Part of a small language model's weights: biases, capped logits.
MLP neurons of a small language model. Each row is named by its layer, matrix (up: input weights; down: output weights) and neuron, and shows model dimensions 128-319. Each number is 128 + 32 x the weight over its row's rms, rounded and kept within 0 to 255. Numbers have three digits each.
After each neuron's rows, "fires on" lists the tokens most often at its 100 highest values on Wikipedia text that the model never trained on; "fires before" lists the tokens most often just after its 100 highest values on Wikipedia text that the model never trained on.

L6.up1137:160114153088115086121146174197149109056134144124151112112157132089133073140140104153134144190114216107152126134071100150082132071112139130064211159112115137159095131107129036185186081151144087135156154099132134118148080143160161154210168126191158104101116105067084119152153065057081113140134130090112103174116149130116168105103157117140114115158113106103081114129121110124117131115125144121155159117133123145124122153052163129112117182132073120059103171121187130150086100112143074133165045151159118123133132115097146131062120072148117148123079129152099211129149128117091143098
L6.down1137:108103130119131108132145159099146132171169110057107064176164131106100171183126073115097112110060096100095151153170148114147153138074114136114124168137163148143149131095152118121102147122099125137094065127107160146131152093117088130102205134188158161150116157050129196093190098148113153171219077106134145103154163127101225110127138137106109095105111109111184174116119141093169081107118120107184129089133086125115117110116118144100095162109104131177096125110080130110135129180130143091104097139139149152152102107100110084162110143159168152149132102145145109186098179100196168128
fires on: " |", "x", " ×", " and"
fires before: " 0", " 1", " MLB", " League", " Championship", " 2"

L10.up653:118127073169156120218125087099093139077134165117144116093202138074111106159147116135120101083125117160081066133126119103142122110139101124087142190099149132157138110168153110148157092121113112107121132166104125104163120170158111121157090151091126141080099133155147125142167081120108110116157115070105152171173103104106189154078145112192142062130122178135182158110145131113152147099165109073142035136181100178078100134136175139149127115165077144172125140077132165057156132137102124147116116169114092128118147153133084122109187106179123114144124075181104107134083141133093141107
L10.down653:107147155115097156178156144133136132179184115109108145130146125156208124110118081173120113117181146152177090118108132194139084152098159131123097143061103130155143146176093170120141162151137145120135087124110186129118099108152100158089124149138176108192161110116101107214137097126169110215114108187137135149130100144110059103166099105136106104133143141145106171181104096171159142132107178090112153128098086129064147088084129126093134140081142127087165141135092154155114178162156178133106160153134137143107165098180018143144095074168051090103128148148171168077122159142137124199
fires on: " |"
fires before: "\n"

L2.up52:133153112138090142111137096090138104121154131180072080155139124081114061193082149059083130075128145065114130174130146098020087185169073114147146080097193133145104128095112152177094168164096107108154071130141134137094133186126128181132164099140181163174151146190195122059175134178088155130173117135128153156121134137130155069123090135092089204147150108154098121095129157119115100081173136077089125148083126100126118097145164133151129145162141163177150114134132113096148173142085111122133160138161091119166118145103133130160139139080126154140132197128103105076155142122088170201
L2.down52:125114141099086124129131061131159109098139143179095147138155167085123076108078089109119133074073117119123104166169133130098117174124078157117172093103145152148140151091101133179087140113069100198098124110132148161090163155105080166157133108179148151136131087169194151061149160148145158126060121122141153112141085154108109090137088121119117187125180107151111172114098131099103085108135105082086136108087138093143144104125178112105128160152129159175104129156127124095108163132128129105124170142127108155124079139140161102183129170121209156124134197113112099128100146125143145167
fires on: "===", "=="
fires before: "\n"

L6.up342:175105105124060148095068095093116048087139103164067180175128189124170102119167162131094089072170131100109118146141086116153136071109108096060181165124143144169107131149185124124081127122109111097161209139129086090105172129060082105103125146164123115140150122120159148074113135125115140149077099187104097143071124131111148132183125215116123109085109151145106151140124123121120130134142091151094121150126108161192162141132137124099158147088204071171147140088140177100087125144091154062142152133136116190103081138101153156091123110103127148177134165117162175143127178129156173068
L6.down342:140123018071120166111089170085139123079187156088098138109164120132118057093138091083147114173151154130170145106142141096130153134163115134093071139161146124114208088155094111091121114178149134144116101080150117103113130093083137093101105124139128154105100140213181134161119088107112146084115097140175113113127055154128150145193134152116139181151111172111081090101091085118121119129093159049129114127151115093123161121122124166144102165188032138168169137161116131100153125132103130101116167152081090173130143089136086033137165088118131112152115095137107096211107139158128154106
fires on: "\n", " /", " ==", " and", " ==="
fires before: "|", "-", "\n"

L8.up512:138083133163128105186165152054162115082144141123089134037096090126111111151164151130138131099096075093087126086152111114170101144085153101104183173102115180101160113181168166098045106158113142119155155147088080137142169103114143177094174176161094107125145125154163089124164108166117111140152202148086056121088154145100125117076112106150141116078132129189125112172151079129173139157136134105178073151084139110108148150132123190162143132120118122108123100114099096088160170154138097097122142118138111126121216149148114175084197070173162123105086131121064119120101125077061178159
L8.down512:154176095091178158140105116143123152087132154128107127188152155095170073100122099128145142179174147133124052182130138136163067133123173244138162144095183142161185110115121094113152130214104143176123124116173163082146119116188150120109101148116133147132126072149095129076133121068089137127121107096156151150191044117143135105148102166062100163127123093080091108081126153105088074064104137169114119121120132149129124138173149166115097154126171156141151099117154111145122107133149139142112152162145104163144114097121138095113191140134101166143109095141124124163102137129150166157
fires on: ".", " ===", "==="
fires before: "\n", " The", " It"

L6.up111:108158131105116120148146093107135130133168078138147073105047089113129038098140135157127095115152111134109054108119131175163133142160170140166140170156101190104118147127113097104121083097115156150108112115128209039026187141095089133085110154110099112118169135106154143130154104131112205130160161193153125088111120123158137165177059099119157129165139108131100119069057145169095185123181169084119172104120140163101100153163122127118103126161141144107104094106147129136129134067136099116186151193160102115066157133180161147127172101107100044194134128127107128113116140110149124121
L6.down111:136109105141131176153121155080156120192111130112120102092087126098178198126113056111136120119111134179116150099129098111135092181161153163060162130131195094142166144130157165169122117146126076131207129158159136071098120081129103117146150146073063106102125082121142118169113151170094123165184099186118133111135186113076146151112130134130069105109132126169080193047117136105172166165134158160087161125097135176097103136152107081127110127173078093123107107106097128082136125125083098150113141146141148186116163131156079058144125161117043172114130125191172118141144174083116139161
fires on: " ===", "===", "==", " ==", " =", ")"
fires before: "\n", " ="

L2.up913:117127150117112094131097123166118134094104146125127079159133131114150157106131074121131080059135143160096048174126139135095155098136121133078148105154165101064150101147140119125109132130117060136085161152060130146145160125095114109131091146152154168033147110119188145254190111082112130140167115054154130113095059095102166156112151138114143082057145140137142142151093143130140127153166115133094137105120101125138120127118118137085096136150122135118132197129177141067156189118098113091135116157155139148122144133116134141127096196119176086125079117101090113125084063127072122095
L2.down913:147141106116135078120072095168119115102115102127106124110154141076090145110158128154191139128176161124166153130043111137075154051094149103125111117132132140078082180139192063145151051116140115124129183140121141122145093115144122127165067087126154132097109116155136089201160105099097133157062134170128117124124143147155121111144124130055145141148172140167102165036135095127168082159119096082141124077123127152158050115122167157170130170129134103128131161109165099116135101096184126112148168186145120119214118142173136157108123111142060145155094138122140077124124121105120113110
fires on: " |"
fires before: "\n", " 0", " ", " 2", " |", " 1"

L11.up924:136109095146137153150162158094149099086081155076138108083096130113139126127199090136063092126134145123121073191142094189165106123155149139126134123142180179100123161112117122135141103151111132126097090140156095087118174192173132124145125132124164075180112103204089127157123088132103101145146162026151141150105073128132176118112111131133105098171116139156114145130179145145101144154135169105102169078125079129092156158159160091129068159131087146107141093101111181094088115128138131155127163114088121136128157162107085102148110121170177093149098142160136121093132118119124159099
L11.down924:208182177134112162145099106137097111084081142083097126099160141112126113107133089175102108141160186084095174106114147106142078140133170094125110187136091211118126129116069132141153121073135126139130146146078139109163114110139086174157133133122115104169089073141119112145143108110107117144094147149108146127149115093137184133112110189148152122060085155135099143100087148103128097126139071159121042165164149086078183127157147208162141077142195109126141120152122135121117140126141153178106123125120152127154103147139119166178151171100103138129197176119159116169118111106092135211
fires on: "\n", ".", ":", " |"
fires before: "\n", "-", "|"

L2.up270:172122205100171148136113168138156142091157096124141138146127136126148128170143079089025146101153124116154156090149142116077156118149082127117165159105134105124109058111128145094025160167084057151172159177144189105101197113128131122174121132138123145121124133118108097133137088167105134155122109116111160142137105175153105101132108094109133099107091127149107100074186150119137110118160101135148159152091091114147146109176156159120118155128140137121153180124029081163113167137088138101115156095089096139153150157138065143182058068130132151090180193114109061109085147172080090182
L2.down270:095090134104153135101110151145172127104087133196076084167165140129154155179119109149148114113192124161116139129103096112133102109055127153141184138105155135116106152177146168054086147165143101134183114128166136063101162094093112113082178099032127175093118145140125080137151168145089126085044176111058164163124136130157108128133132164109149087135091130110079116136096163116070133140128091127167141155120086134102080120165101122165130153155165167165121082119011177128115165150148139116129132160113108134118130183162164132121088069130130067196137128112114111151108132187135120109
fires on: " ===", " ==", "==="
fires before: "\n"

L10.up800:165110101110127138124178122147110152156183083149127133093080188133118039157117138130119118109169105124110170163119111093135135122166106121082098114137116115123162110130075097133091138116078094109149080212112110064109129163119131159168211113189087068140159176142148112116136173121153099166109072150118174124083118153214176153193154114119154114136089139153171104110145115119093167095078136147101104140107088106154097164141104092118105126155161152171094227143147095128070121155012120155084096113179144098091119090166168114158076071166176089103093118125116141173051100143215199109
L10.down800:125065153161108119119129189112171125123145127142132139062158087104165139131121128150093146154117142097170109139101101130116084170086156114119129094073140128120136154137058129179121143100145094125114162073088175146162148116098139140105177125119119088137137178118168181130121138117135147129138137143162102100119103145092079117215156112085103115141053137140139090113091116223171124139175139061114110116086075076170102126194095112108127087138082151215116078120203167128058131152147146118135111083135145154146109152103073113094180149087109136190115156137176124062156069137115062077
fires on: "\"", " 2010", ","
fires before: " |", " and", " (", "),"

L6.up352:107126121136138157154133173084120157103124158143195118115136111153125146092161122065090033103101162074138103172109083141131117129143165152145123198115137199135125096189092085091122060120107098164064119159065192062142139150157135103104091111140144142128109111191068136119186158127121142145198113165167144143074195078144110154094129130161139130109159101112110122139163124157139182124131178106110147069094118140095134133163133128108076116124116126141120112176124134104129122088152135122157158158120147122087176078097074172077151107157061070110152156119147107185216172108148173150
L6.down352:117223161150137071092101128146144140142122172144140162125129151108107111142173093138137146147124117138119062162179102160129126088093016150112097181071126101149154118118175092152143126186116160145120147134114152151108144152120125102122136141182156114176126068181093077110105165138099117131138077162061154119108109159096133106106128082056109182114147103169099124134109119140130126143111120166088156108129094189176129122088156158170119124164171149095142117093155104143184180128165115101087132151187151095117102130118054108150113081128089147148125162146123136152169130120104114182
fires on: "\n", " ==", ".", "==", " +"
fires before: "\n", " The"

L2.up40:129156102143133060124156169198162102134167090105093147159119076184107119054095100124142166162133142094141121079169148111128158155089134154145104145081143104125125148150148132160126152163136113204177137088108160127088140142111126144196095126168151106142184166127138078101131147073116163155103130157110160099076136114136093152108095119128107153097148124116132117179094126174154155116175131160118072104090151115104064103107137097095140033137134119137098162059120067129138213086138115187147081103037153155112130132116137135109152120086174163160139146118133104118175142162058149141
L2.down40:148196152099109172098093143160132135115053135133131047126134180120074141151116137108076131149146153083099127196135166104111142176171125109174159085110121128139162116121096130096118119118097094111134138160089159088088134042137143205099131114104145146179085097165066176175154129140118111099166143181143161152164165120129124070163135110186099147124144060128161127145108169161089124076108084130079120206058129125133121117154156159147129154136117156072162125124124111118121175122135165154148182094108111135125119116168092134139150173144131142072114100132091118143194177117117164145
fires on: "'", "ologist", " politician"
fires before: "\n", ",", " player"

L8.up1208:147131164118087140121155075112164110166112113145119127188113111176113144080110100124117100093139125101077084194156119169113086120129143132078126125166123165126132144131078109164148083125061133103182118147132178070136156153151120137106063155159186126141135098158125178136133156118090113087168151111128132209069186105113158146132077115165137092158164190119093145149146159116116079101145072149115127148143121128168150106132114081141112123187132087111141149122094219116127129173152135176143120125173088176092149160159152096150108096133106116116129117196081107108112196123071176117
L8.down1208:148164142109129131136094124143126121097132119176176140114161095119171152127189133128162144176142134084150063149121119119142115099115109117101076065069209108154162111148092150133153142093155153177098128154124158102093190151143164110096160119165068073122129123135124127144060161136166155115135103114132116129080158152121153077157123162083128106078201135147150111186137103092105091096105113140140151128130122171192156130088106078147112120159171094097124116128127081156111150132108081084116169161113131166147113166072090079107072143184109143081078136173066148110145148131159139133
fires on: "\n", "===", " ==="
fires before: "\n", "-"

L2.up720:132138095121133142090169091093167148075116109128114091162151101129109114098125146109042073124128090073104125086109186103129126149143172133156159083148194115150148127150136133147105155102111084127180087094150126110117162103157099225177115156084114085097115159103142172062190167136075119150085116145142186100136093144085067104154149130126109156116171176146160146070092161107092092112191156098099129123079100119113170138181174133132174105161106166107140123128144091157117191124121135136090168114161095117104087140166116078148114133064117142134177087170121114110079190122120115135
L2.down720:133135133163147119183106151096129098117136127085180181138158139106135146114131111101139116077164095127089106144128143113165117145160107194131111129155124160161083160185174118131143101173172086162089137138103146079191107101098139128074087137110148169081181103170104160141197114147122145123135161111155102121115085147066114073155101163160144171090132119138170121164107099099128110096108192136162115129144118131135115138168110124133139167113114163158101106113109153092174101106100120149139073153108108068098091134087083064112131114110176181091090204164121116163120097137160146106
fires on: "==", " ==", "===", " ==="
fires before: "\n"

L6.up1165:124115122083144179150195107084143171110115087152147106095125126108132125113111121123131107126094097114156103071126138109106098133183090083148175165113153160098187178108105144100087155084106080165128153128149150121177135109102108115084094123142160103095114072171149100118139120140135159144159130172157173137079161117118084158143074125136122116094111145107101127187164101141164142141186180099156131130147118128099088116129128146128094132191137142095087090119135114069161128160088101116139112144184150137117161086058135128126133145182104106146111171144087036140132126115102132132
L6.down1165:111101112085184170165112133071169142110139065123139191075103135074158189105187135106147119117119079119101141156144128097160141125102103081129127124174185133124131129148142144130138099145068058184134167107157123085162116082118141126104122132150172123144118119081098141192109095176162156145162108148126145139016116155115163124134150171158132091086118174111154165104105093110116116110138066103152129110136032114182120146153104069120098106193162114126129124143137113087136157107123129179054098179159119115106163125122104168151104105199127158076106207130086063181128143073127140127
fires on: " ==", "==", " ===", "==="
fires before: "\n"

L10.up211:125119132107033117104165068151080138129143082172135144128133088150177105139119127110126151085178080112088043089158154084201109115168140141130148114118147102158166131099133155128083172192139162153132063109117137118116113134132155142116100095175127123163132113137070120099134147154154142107141129141173148175152155143164060077118130174169144123146188117168102089039086133106131100116138171090085152175114143174179131158090089153087171095183147103114098149149169067156112084108116092141118157107119155147120137097187117111149156090086095127140114145122115150165051142109127140126
L10.down211:149122181108140136128142098128128089149150165161119136169097097127104149190133096140128118092146106149072118129127126176124117100126180115131094047136152099072116084081183065172163088120091169177164128134120127165113075108175106156140104107160144172078132134138088112118096199168111121165112147102092119128174133122153149156182131142113168157123138175103131120101105122108131133065152121108141114108144123125124135106141155189131132171160112134177199097147144087164056121125082105097090123153142116180056135086192096121116135157037187168173206129157111105167066146112100099184
fires on: "===", " =", "==", " ===", "====", "\n"
fires before: "\n", "|", " ="

L8.up426:118095160086089102132180129063124122189076082127149096133116125163135160213113091143119154071154142043143097118167168164103139114151118073072116121135176175109117117205128189117116055120063102122139179100105119080111184122150144166132097159084138118135178071114146115085141101202067126164169133164140142128067165127076127094119108114128080111141180160135109194112082080164128116140135175069087160114096155117096131127098162146135172118143116116094112134153107113113130210097127106126160153160194137144123175140160165132129072124179088133107101157138098161137106161105134160145
L8.down426:094130070101089148117070108140124176157095129128161172117139128114119101197110105087153089084185126125113081123179078109129134132110137142123114146117140152125176145222167164060147061138158117154109172108133119103125102071136088149134081086086121093117130081120121133104126162143138118069152060171141113141120120098070139142138098051124112104125141100134124156143088090137160077099154164119098172106072106150179163201048120101110129102171124128106155158093105074081101163100108085088133170122101162187126125158116140184136132131160104173133117114131099110163152161185148128156
fires on: "\n", "===", " ===", "===="
fires before: "\n"

L9.up805:099105160152115175107142109084153167094141058156128075093101098124109146149151081108141097110097108090151101181142194145149091141133122129154166107131143134101209176130127149126090152135113109127117132178121144126139141145147112117145109139108169117061112084124127144136171083173100096142161144119106146185147170082140140159097122109199150078123100159130119108147113106179114107114170174144120098103085194120164123098179121101101066121183120097113135125147109156108158130114094103131140176151199092119126146158162118126080092139162083071162148117194115117163099175130085082130
L9.down805:107132096140129138131110091124046137125090072152137196149132135084172131105185130180154075141151090140092142169084110144114172095122096129178123152128138122184126183099120162119160123098155121121123129148185110127115178134120111145132095147108150114150135118153176108120110097162148207120158133131148085162068092129121122096117110151129131076090088145144175138162172143082135116144115137116127139170137131171185094161124135092125071134129122123049143144080134115160134143107119113116161104136153157163083110137086200163166171170164107039158059143186096122111154158139116146137
fires on: " |", " ===", "==="
fires before: "\n"

L10.up1173:130127178103113149150133154101119119137154120089113107124082111106160119134121148157122139094079210158114116156160144090173183139138121138110128129115124133066199132079156155102095162217121079128153121164148131072079151123094135088078131143108129148154141096161157108134105106160153126153115192127129141149121076076104135144107122130135101144054095112117150095095103110114115092130101172122121131104133050146125158111132099149129159186195122101190125180113100168120116101129062117129133161062099115113125143164070193217105199075109159203137131208144110081140095150115068150047
L10.down1173:136123108125106154115081121153154138099105115139151153184100179108109136223133131165111113150095121099096099068173175112078116060111173178109084156137064146044134150161091173069077172153111136137144176112146169068147124130109139145120102168144171149191122127134075108146136133124125117103123147148163155131086162144190151124144100153130139112117082086122147107145174193145170114119132093144111087069113115111126103134151164117126113147162141158116091178157149144107165140206108071126115109095161080206165146091115163151121157121088146126156156171130096132134126093175154158157
fires on: "'", " part", " |"
fires before: "s", " of"

L8.up828:121118106181099160127109174120135113173158087145104146079103116129104157175127113146165133167148152098144159139140100106144160125109110161088137114170164123139097124129129080130139118176115237105070112175133111108170139148096136168159094201108127150073118116153166092175118120107166150177196146149129101157098131134057110115108158188143094136103071083112146140120115097123109140095154146130154093090126076127088174067150154161163169156148111083091087137115150095144096108135124102091101127131208106091176126109115210151182085074122115148124107171116141106169183076079113117131
L8.down828:174174142178099158150174075065150123140141185105112137116123144130164207181093081137123158133169102118138160143075166127152123130156164127106127102112134155134076140137025141064102101132137137090092102129113124088125124171095119169136163201163121127155132125159127124127111177108096172141124098165136104132057126129105110115077151091136037137087156090106148113171165092102071170087053090133123099129132082083085124086059171140168079097175140182175120152104162160126142080121127109113151084124130108146149142170147145159173172107156152159152141151187076097123174117085065178109
fires on: " high", "year", " part", " pre", " well", " years"
fires before: "-", " of", " to", " school", " known"

L9.up264:167146072139068119155127044150097124131084143186138157097155121130160087096115105096117090133092047127104086084195148091173134075124135138113150085100115177160220148124113125092114110143064118173163118150118181111111131142132119160107153082124141062106162153171170178077083107154090194120156129140069095203100126158105163112185132124091125097140184151126067116079154097121096131146118171066136148142100169150165131151106125126187125082162094119106172096168088159151163100173103160121090097086158132139133119218140148077122169143099125109164130121122151137094111117143144189132
L9.down264:122120128112125087139078100140140193093142095143089179121127091148177122139140164157177190143169079188129159150124102163138143103198053153083135076151182149192142147138088122189174054167130139128111143154106192190112163120092117118128134119173144138187125190131184127081097089135132159120114108142139143070109121123137126139175120119127135143136134093132112129146074155105103142095124075144103093130114116144158130182154096147105124139152201098117151166159133113148079087094093073094142077086172161120074126143089116100098161123162174111131085157150085153157131134118156148135
fires on: "\n", ")", "==="
fires before: "\n", " |", "-", "|"

L6.up511:048095093150117120116103109102110182124138101102122142103092111122177179070154115131130208077160143149087157160134101105133128126187060106110118127091105174107112144102127184139053130162092124151128091123163180173116167132140155091157056117107164107062176146199099094073120105139132115100109101142166166093081168197132086194119122116154106078120075106150124109205143114112085140110154117091145077178086107096131168128141166115063105147191155131164158097079139111125180142135088090083094154150116156105133163147138116091082122180102213126091096097127217157116135090130133167105
L6.down511:127142167105101100122103164161137158073099211163141098101077100090136090178140145082102085145160160169135030163147097123098132105087151130118047109082142189114177129080136141138102125085124126112122112156132107217168131112130164173114162149106148158086112136116093165121148103074176102102116120118170160091198110147182127130178128111075032103097121172143156113156104149137136146132126119145130122131138134114096118083141111149178129189075107090172139103187138135090094107089125088105204112125150107174149132095155147146079083092111052092127114167137152203085077078114036125139
fires on: "==", " ==", "\n", " data", "-"
fires before: "\n", " |"

L6.up485:171132085168165177107146109126114138100195102123111154097132180110114129172186134139117124140144090136110111190089093114084102118138094107098095185158116184060182144141161086141116123173118147074122159165144098099145203135125167131125116156151154152089150181116162098086114126179121109127144108143074173126138122140124106139148109157177133117163081125174095139089160110107101158170165172082139080144132143126141142061085098133182104147086163092106162137144147154120174125123142153130110161171149177130145112124087065117109113121138182137155148169115144133115097129180114116118
L6.down485:159136040129181125059116121122151116151119085121124136136110128106166078110145088134127133133169071134112121154176162041184128176084201198071141104118136136109123074129144104101106133201151133097132188058075112185169140110172120066125175169133217099123128144137100116092094152129157137160123120132137051138125123153184084147137140096128091117115030133136121148091156154128104141140136129104107113171125154152114129140101141189167150141129145139145068142130146093106146125148174132080158149172138140104134128136150116109070102123159169065075143107129149098134150100127075108161
fires on: " ==", " ===", "==", "==="
fires before: "\n"

L2.up122:161117158149082078161140193145173097142100106124141056130106142144129098162138119083130165183157158157122155149146170158150059164132100149144125111193105136150123168142143072159111126132099156097161172123074138147145081102105163148091143148067160164100147154129139156141153125125190119114129090134102124095087097108138137123132095107110075138114113179114120095116096108127097111159131104143104160118150145132148183084109154164110131087123091147106165111153115098130123239134089125132122114174126199063149120117165156118094108152099140130083139199107155151177137061129058113184
L2.down122:172109139179145133152127135183117075080117125143116067097135072135089159132115170096134149132129129160150187144136191103182102145157143177129123121174147126172184111201087103137170158133105118096116144146137103165101082098134142110122102109082134150112106145114111084044141125097168145172132074193118120129087038105139107146185138169099085118145124139105121134096144148131114089141127063116057167152102164155149158111161146082148150073084127174097107133092115100116115156123119146130150131177126186183122117122169168114162116165119116205095154124111147091122158068169089123143
fires on: " such", " known", " Vol", " those"
fires before: " as", "ley", " for"

L10.up181:121102141094041150161146135143141134106164148154151130107050119161116160165113143139165128133071162126092141159108136092164142116104146158090165106154154092079137162122108111145108153147121081097102123190136113138059147138102124128116111129138171112116097121112101090143116046137108122117097158151173129158131091087094062135110139081113114112104144128152196143081133116144138097104127104152170151098085115170124080114109166118112153118146119117107109064147136084131126130095071084143141176073097076091114178129116216116116113117125158118148088121186180095167149169124105154137
L10.down181:097143160093123133048057132139140120182152136150136130127155103161143158156129133196097065135119108156125125156125111104061145130149174139060140162120131140106159126145170170115125124138127137070131124131062137170168131100150154146140157101182173093165138139112126116132114139128174176142133147151204116139117082138166078189084123159179129158128157091154113123093141099131114151099139057103134125127105077100092151086125082030118120153158125156131161167154112089133117099127115135110145089077159129106084092131141200140115122148123065142105172130109076153094142177125112124110
fires on: "'"
fires before: "s", "ing", "t"

L10.up1220:123162151111166159151179060125112131086117115151170156070130088111156117162150118097087142073153086103079098139135182104179105128143128142119115113121131126176169086073084075120081142161124109176115151159149165166180125115087153139139115124130120085109141095135136121114124068190085184130133174151111097095121131105195103059099131103141099134064079167172060101167147176116085142110148125072159137136127135172132125137153109118140119045112057079074160176131131116097157168121220130113100141181176172089163119178097128163116078086112134091161128177173115113176157150133103150113
L10.down1220:142165084118174123139142151122146217172062116102122130093116177135172204099129115136145151157117140113116147154111109130138082063092113163161177108133090147169175097139072041153072138175085132117073126148145140154144122167137108138096089147129134079139164123157132085094179156120162141132105129122103153099097125157170136143138131096154079135117091182114155128145106129095134147077096094142133106151189096127114156123098091143164089158079102162163134139139097129128100132071154136081138157121103191137124154162170148143106087163132078151181120108166124135176119126096144122130
fires on: "\n", "===", " ===", "====", "=="
fires before: "-", "\n"

L9.up762:144133149120068039166105138062120065104129128135143084095134204090110125151094142101130136084129100149123143150107142077152167179125129205126092176152071155137136151147111122219138102157119073160119115102189148088129137157087160120079141110074099096092117074134118122171111172146106102200155114105154097112135095113079112124131188115124115158087097085119159128128137086098067157119136067112174146148126077136160115111118110154090071151092124112157060155137135103184089080135086133081171160159145174157137170129117118191155172099095082147135119125135142080149101116100138117105
L9.down762:125137055139138171150142124173052104108093090142156141192152146146182124157104128196142083114114111144179170128140131126127073090119095087141100124120127157131104147129107138079160161132153142148174154126109075155130171167143146214118130113178167126158082131144140145104140112102189127056141132129198137139155153166162098145118128133170146102137151117167129104113115118126117103173125165130058119150173136130146106195186085106149098150177172120168174120133098053095154105105109167169114104152122084144114123156186121094158099146159173084146117123084118138118146082066113130175
fires on: " |", " the", "'"
fires before: " 0", "s", " 1", " Goals"

L2.up843:092118080169153138130111122193120141123161164145141091167109142173124076134072127140106116143145154161161097099111122125076095088123097139146139157126172155081131113077119129113073190179091071151162105105142105090108105135135113172139128122149136124113138166123135066063154156151163122144121140155102217110128161123166106066115069121143098149120141139130048036064120157102100125130128131132136110158112111131190104171140113137167114200143104150139080125092068166147131143153137110177117068086136118109145099113162120107116096112076096143134150146111155160102110127158081099179
L2.down843:019095214176167166125127101154135125091088131151121106134089159132117126135118139143157128139110175090089139141102093146144079139081158138142146151094161126113108152127106131148112101104098094154168146141142084120129095109146106152147172125153152104055089134134104097094131140138081124152074130165116199139108082106163134201111118129152070124179134151058102120150119141129057154187155126116119145110144120105153126090125081078125139128134070149116083054142122125142135099142189145177116123174193120111119085174167144097184095121108153138126155179159167133156122159101121072190
fires on: " ==", "=="
fires before: "\n"

L9.up1148:168147123151134158150138203138122143111075059143100174173188149139163135068127115093163101083100119054125067138104131038151147075102137100135124114128145143102151147170185151213101162146064143126143178126118130152163133135104126150108189105072118077112110138151111167152112139161126133091152151144101138131138078138087149164148133109141142114116104121105110158105085146091144091096147135087112117116129117186139181144173149120152171073185071153058169166111138178111110186158149122138121112084147165165135119102102113095097162075158102095136117079109090092072107042125110100120
L9.down1148:087176135123077124097147095134126171164106143089116098132119135120158159103147135082139130124124087174132126178124095101103127117115067160106171156129109134146145097166100159116173162130196110144121162117128116171107121083132150120116118099150137137106144090110145079072119141140104162165130131083109104154079143130150103096118138057090124136132165152140094124120146181146210074096100165123115118125089193140152126138113096113134098124180173120168075136123147141102158130189172108159183080122142121109145145108132059071133112157088130172112103157094156110119159105107137124158
fires on: ")", " side", "s", " |"
fires before: " |", "\n", " of", ","